MLP neurons of a small language model. Each row is named by its layer, matrix (up: input weights) and neuron, and shows model dimensions 64-191. Each number is 500 + 40 x the weight over its row's rms, rounded and kept within 0 to 999. Numbers have three digits each.
After each neuron's rows, "fires on" lists the tokens most often at its 100 highest values on Wikipedia text that the model never trained on. A number after a token or word is its count.

L12.up1053:509469505484470547484509564421471473533601522514529479499620456497455464414502551504540489505574553521506426523474572524516479500538458502494408488468533493470478518551517456516491489569482531531518463528529508511500497558464566463491511539495555551551466534427486506526553570532538524474495545492457520496506484538517418521508569486425524546555453548446520443524464384456499512473500
fires on: " as" 53, " and" 11, " of" 8, " for" 4, " |" 4

L4.up885:497447462486508473518508479513518512483539536532496558475488458481449523543495541510525487541391526431490447474492523472553493543541541527518540517512483491561468513550469498487499485489554480485537521461488526494473496475567473525489517444514544495445524460487476485498454478467524457460472504446530560541522453526546540586596519551491452482508489462579479501490550454586461529502515
fires on: " as" 33, " by" 25, " to" 10, " in" 5, " St" 4

L12.up1584:457532484507507486613465413463446550565548476525492500508508521500502583483492462479480495535566485464444536521440510510463578470437487514494446493492541454500570476529491438543491503440523539449443506457495484446521567548478450454560544483492475488494503549505547454460540498576463460504490410531500458477501435465508517583408508579526463474458459480468540503508547485517571447440539
fires on: " L" 28, " P" 9, " S" 7, "er" 6, " W" 6, "en" 5

L12.up1195:518503520485501477507571536502513569427496469459457535487498501467546641466414521450419490499499494477509472500547477502529516496479437480509478445521433514510425513549489553540465494547476517450474516484467512399519472519478538552462542492458607533522417523549535464535535504531473526477511522487445484550518479527556446487437467561517468507573548456556531497503502546472549537468474
fires on: " |" 33, " de" 16, "|" 7, " from" 5, ":" 4, " for" 4

L12.up1704:495530480497485494424530472555482473508520527545514525583519575503527657510459490510534474458522585504491513392461616455533492477470511526458510454529495482521478532528467563537541510438477470501496503556522573473499478503476552485466442522516507458575433498406550466504534483560522524480460506457503484517493497459539488458574503533477544466510443419501467470485452518516483477509520
fires on: "|" 25, " in" 6, " to" 6, "–19" 5, " May" 5, "In" 5

L4.up1491:516514538470492474470570494456492459450541523529500451507562571451536484443478463470504505552481565351520549527543594464522445477507438525517575532530387445517461499485499516477533451538517524522493569469547523482524491495428505500406431549508485478480524455521468517486571508525550561494534508489488478512540449488517511553428468451495537481490485514584511482517463525458514491464528
fires on: "s" 18, " to" 9, " on" 7, " in" 7, " over" 6, " U" 5

L4.up1590:434549492616567436530538550443507441494473437400540528574471571499451573471490551518574454500469584529406516506499410501538488516496603578472613479582465465528489480522453457582511478474577580490500462472576496510487489529526497502396448535521498516490452488457492527456518520496504471460515481529519448460471564483531457564439525545468449487524504461553488498504505478544506535469537
fires on: "," 40, " a" 9, "\"" 8, "\"," 6

L4.up379:511502573411445545504503482502509517443457504441547500476569441415483439442463483505539491495488531475470502487537452498576496459436488500501528483536467502499436533531429540500498493437493543453455502541500481479511494499474590490474469497460571461508494468519468441519490545561556495473532561526527544432510577497471544497531500554501461502511518499552534422491513491462519465489448
fires on: " " 20, ":" 12, " •" 9, " January" 7, " age" 6

L12.up620:539468630481502494527511509526574531463475564555507458472518534546499479419568476426366475482526498472508519513525520526497527509522434487498449515478568495579495450529376472439496453456467504443500437560468448454497533524549533521493505564534498528529460537469441462495476491474508511465450537516571428527465462503537576482534541501457544536545472490473469479497543580482510471409481
fires on: " |" 57, " Do" 5

L4.up1460:479546547572499537486527481474539506445526519460523492472508561409544483557506497555537497496421529450541438477498454481493468515489490514519551431507473466591479520516496475503483497516426425456509546500490541515496555534502481528387484491519519488514551450511482537457489579567527432483494458561541488534504518487520417520450549424501496534531462481493480459551547485593610487520515
fires on: ")" 38, "s" 12

L12.up1098:515501521504477446546490498432484548567523487490461515579527497471549482502445471479472480496528459534457497383428452531496520474523512487515525491523463452445476511564503440511459532511540417513515469509517484517548578541474572470518523520508508554409502525527507486460372573528489529454449501442476469523487568492486455487505512494494428577536483455423544475488466509526564556490523
fires on: "," 34, " –" 12, " |" 11, ":" 11, "born" 5, " on" 4

L4.up1987:466510496581517449454593487463504476487544466477506479496491489436520514457466467493490474465438653512508553495523562515555522458509521512548511548530459461486495594575474446459527476455481508453487532545532496471441479510531561418466485533554572519531552463453542467534478452544479507463461475443547494518487584483545577454471478477525476488459484441591503453412578495515522522476573
fires on: "," 36, " American" 8, "American" 7, " is" 7, " New" 6, " a" 5

L12.up1775:513522558504492503469504517512512522431404490468493529497512473522515465470526486521500528457505486536592464482504541493475469563527437491445507503458526506518471565527554513558466444461439517579622491493505547528506449452569506482434500463604500534465457470498535492520425561490559408486465466511541447544518440512510434483524499585466469526485461536443496474552556482516502500550540
fires on: " to" 40, " they" 13, " would" 7, " not" 6, " They" 5

L4.up1988:580537512476533498457507515494530542436412368446462537495441455461430520457498524490561541517489489517481439430513514501493502544453524521534564459569514484496466498547535530491514479544473503464485466508488597484491583467587507500495478515502489483472514482442553517527461478493530488464544497488468463524566451606504544555465529429462464466476423511521471471461483421539529465521501
fires on: " The" 29, " A" 7, "The" 5, " He" 5, "the" 4, " Final" 4

L4.up1735:534483479523523516555496486485458590519399464566455545506591469569462450491454544481522446493483486469484507524508498511550558440499485472530556546528461469510493540563510507525541482573522493466480466546422507529494521473384465443394467573547514516537554557379484481471473597542464544511493524501492469464547504498499425476459549375517452528550513491447497498598482515521504409453517
fires on: "," 30, " and" 13, " or" 7, " then" 6, " " 6

L12.up245:548508563422503570484561450463543527403506481471490582490522507492455561499426484510470487474483520556472478454491484490553395487451473450533494525421472541455455464506439499535445499514445517458448481482479479446496568445522507542544483569547491589577485525532507452462440551512503501497451442524457486516493503518452536464543524482553474526525491539454543474471536584474525433526482
fires on: " |" 46, "," 18, "|" 6, " 3–6" 4

L4.up492:515525490516478496501508478469470533445575496449473488460568485525462454454513486472486528510457560486509448424502431486510608535503469539503489474530493470575481525532487466504503480484484428493513447518512499498523495469492500506510517584470474479533525502480509456535524591517427496490464507476518423482495521497512521469574522602559500525549523475476507411537513516557547500514492
fires on: " |" 50, " (" 19, " Released" 4

L12.up696:505514559484583466464468529562556461459472512517500528513499521496501458503528526497461488460533542519450492437520531493459492479572394499492505530513476485506537439515469406506491453468527508527514487497472446542457493547498493464535465556524575520451450525501558461486534417511440515500520539574476452533434423515497441558444425484551563568488456456516500502451465453544531434488511
fires on: " |" 38, "ig" 20, "ik" 6, " R" 5

L12.up1741:468457473423541511481458491518485502482538511545445467528519462418529516459517515482487548566432593488514457465521502478488464448436517533474510478458511502531484491554429516496563508516516472526569520526571548457536471483423569449546524520498506572533474475480505477547495483459482557525501531411499440464493443519609441443510525482556527531511433450564494443549497464487531476603553
fires on: " (" 37, " film" 7, "==" 5, " album" 4, " It" 4, "Cast" 4

L4.up288:475510506484461506425527522512507557463547540527495489458529474445509556522527513519598491548495505475525531572505505505526558538496473551531476456529478477441477611524486540490507477481526485395535556509475486506495473488434483514531458498495512483500471472486502499486407480524567632486508517533550550509402433502510565516494584467480509580575512542536443437538451426490484517596526
fires on: " for" 60, ":" 29, " Baseball" 6

L4.up1533:492505480547510575532501517443514452595618444459535489543528510472491420518493500491451493518448521547458492506506513533485552466472550506497474445534474469508477556537448485535503444494530474419502503505521496525467531542456484468541513484452448497518476437452509491459480523556517514544522457484528406526446574485493516458464551478495478500550509460527558522475510502469553496477539
fires on: ")" 29, " (" 20, " " 9, "\"" 9, "(" 9, "”" 5

L4.up777:498506434535449489450533518471541460512443438475540509573506446465530529518477449474486474432428618511476426524500525453520511498499569565471470516507487563446536508517455478506525468471526493457560467524430479445438443536443511524422390419499445470507502482523526514599496502552443584477534598526502527521486524475510468539514488518521563528509533470539479494484517522596497473512500
fires on: " by" 34, " former" 8, " non" 6, "-" 6, " Japanese" 6

L4.up1660:548528489466497484476503476457558469371467527474550503520564508388552511463421478471434517567497526442465412443529484476516482508470484492528545498507540520554506479543501492495459510504484490492492540459493531510492561519533513519543504492530483480531574476485575528474539472490519377481481522493489459474526547573520485519498510457516491505475522516534505469493521500503523475447516
fires on: "'" 28, " with" 22, " at" 14, "’" 8, " to" 7, " which" 7

L12.up1527:490521506458431503534517482552521621494491465465490539474502429484486589417447503481435524481486500542525465429466479446622492426522507536531552487543556540549495522557483513561542460521481505487541523455518487446508465513523566535482555450528548486461484462529544442500508454499535538500465536514543513480520498507499538539484470589507462465509502460430501484484500505449493523494503
fires on: " to" 45, "." 8, "|" 7, " La" 4, " in" 4

L12.up138:497485456487508525489460520506498531515534465496519512531493442544506466535478496530523529442464468563475487515502422465538416451478497527516432473532460507510514534509555503488479447472420485532541509451457489484541532527545475466513469559538537556482507496488526477513446489546604495509411566533400491587506475458527481455454514546519633477495483549491577542533487477486527550526559
fires on: " he" 27, " I" 12, " they" 7, "\n" 6, " not" 5

L4.up1412:456549481533523532498550546416509449503538487462495449455461566465579522614504439489463505477459541440569418445515597471546519493450491584493463385469509589511528514508439474487515478507368552558474473523494529470471507576503535475430477469545510473546439489488509498526538504534528392508446521464447495529509475515493498430502540528546465538497517522507571439517469562506510443506529
fires on: " with" 38, "s" 15, " and" 6, " these" 5

L12.up1567:536503474451461481464484482530502514507549475529571475542560524432559561534576453488525477551532536445480525555558531552568476408516501478497395498468493475453541436575497529501528462471566481540521505513501557492495482519424477457542505523510548488489512474483564435542551518578482548491531491497487480495569447510479495550515467512578535470539454502490502558523518449422561517432526
fires on: "S" 27, " W" 14, " |" 10, " S" 8, " R" 7, "." 6

L12.up1294:391513509480485474496461516489468472490533513465518512512538514488491534526456488480454536518503481474419467408514554460555444485447479532473408460477489548506481502500498495545547479495524496528482541504571495510473537479435598485513585590463462571536537536486479401564467477525479456525400504484551511617576410494553471511537502516488515522491461490523496525561435490494461531460555
fires on: " St" 25, " D" 11, " J" 8, " Dr" 7, "r" 5

L12.up14:573571486491473556526529448457530496559468515536481536545544502508498532570491449548451444494495535444480448509554465498498516546462465507494538526539474522508405550544542424519449488518517517469498520502484529416452500556405529557470489557548515540420498518496478509469525531481525527447517383537524462525552483539553478502517513508551546508476479487492452467506488477459465471419507
fires on: " |" 61, " de" 6, " the" 6, " The" 4, "|" 4, " La" 4

L12.up336:492445552536444477556441510508509520446509470497487506511507486451557525596499487463466501490506447433434524494470525523485483546539483537497519461515474494527551538496466501514485448524473487491504456542563546478492485515471546531464518586482481526510499506554502470516437528531477526491467415517488489512506470505482535578585540527501592545406508423422498580558512527444508481426457
fires on: " D" 22, " S" 12, "c" 8, "r" 7, "n" 6, "l" 6

L4.up1197:503542532513527512518531496395504537493446495528464527516550486510484490475462542490532462567470540481438502572513480520529464463478534446520584575533492587439535463490453462521509463456567558394525512557452513503474533537473531521520437436552510565518418518485475473401575569532507499510479582499462489451421467531503389487489527491507528499493515493547541484474506522486479367472518
fires on: " and" 28, " " 12, " he" 9, "ing" 7, " it" 5

L12.up170:595474477500572575506540531464582567559423424465509532501569453486476509491479389541522460524560488541486490495538488524533583486483528562554473541457484472449546490545473497436520441474508526540539494490492524529504567501452542474425452497565493568517505398476493489533479489501472398442492512471550524472560508471493535513461517534509437559447484490472568488495479455464516489478498
fires on: " The" 21, " La" 16, " U" 12, "/" 7, " A" 7

L4.up1832:530486477461488523539543435521463575437515426476543498508493447487507538494485483461494543469475434557510481401495530501505527497471502506502490516572568508515478401513447470450494530520491544524486489498446518518484505478526531502497480491486501492522447469513419527504444513508504529495535460540486536495511524601512521457456519536491535488526511467513529467469421562440560456431506
fires on: " La" 23, " the" 15, " a" 8, "ο" 7, " as" 7, " =" 5

L4.up1433:475519539524456454493512457557578506442482508448495578524515503456541487470472465494495469527478504489464423557513460460522505441562485544507527539542481473587429471555501505508505506444427454435523565538505467481503517431478577456439436468475404463527555517462520472515494509476608467447452584526519516608509591574523523514578465478486508504532487479520428528467533477562541469383480
fires on: " of" 36, " from" 15, " to" 8, " in" 6

L12.up2018:509518565492490440510513469492541556424458414443523575530550599498486484428495414545510539476515455490518498522456477545455443546481509458472516467462479527456553442518510488519491519434551418516558549454469481519512565463537544492512486480487493509503554524456579430521540499524527457513450531378535490501510444497558540519522539538536545554508530436544522460506499485534529491423508
fires on: " M" 30, "M" 12, " R" 9, " J" 4, " At" 4

L12.up568:536550541495446491553507542470456490489534438526476534495516526510510459523511522516434507459503503552479529430541547502591498488502516538484542484507497442520561547479470483459479542506490438479495432501506510523469497472525541370567578492488542544464472482511491499530495489520486489560479474480502498588397501441528489489548488455493571450492489522494508513488475526411578467488529
fires on: " B" 16, " all" 11, " " 10, "B" 9, "ent" 4

L4.up1582:526508537493466518513465511492527459428501563545540493503581446443496495490502462530432456546469508533590440442533583421523383433486454500467420586516561583518476455494399506570459517466454503433545535514523477476462561589506593497531508495524458532532501495511484476584516558477486446509501453446498515542485521504527498492568499538481509505465532502566552500464485474491497507484511
fires on: " to" 34, "'" 13, "s" 13, "t" 7, " of" 5, " would" 5

L4.up954:475518532457548469566533579468523507469432525461524524521504413469529490451464432529480491464502513565553436413525474496490551505484523569493480475533523480475547605527458455398472469504474520425502511585507513474499578505461526436543551443559480491517476527453534529496518540559436471499454495580505509462524490431485437471456510489551474505484521459475528487479466531516550509529521
fires on: "'" 28, "’" 10, " This" 9, " documentary" 4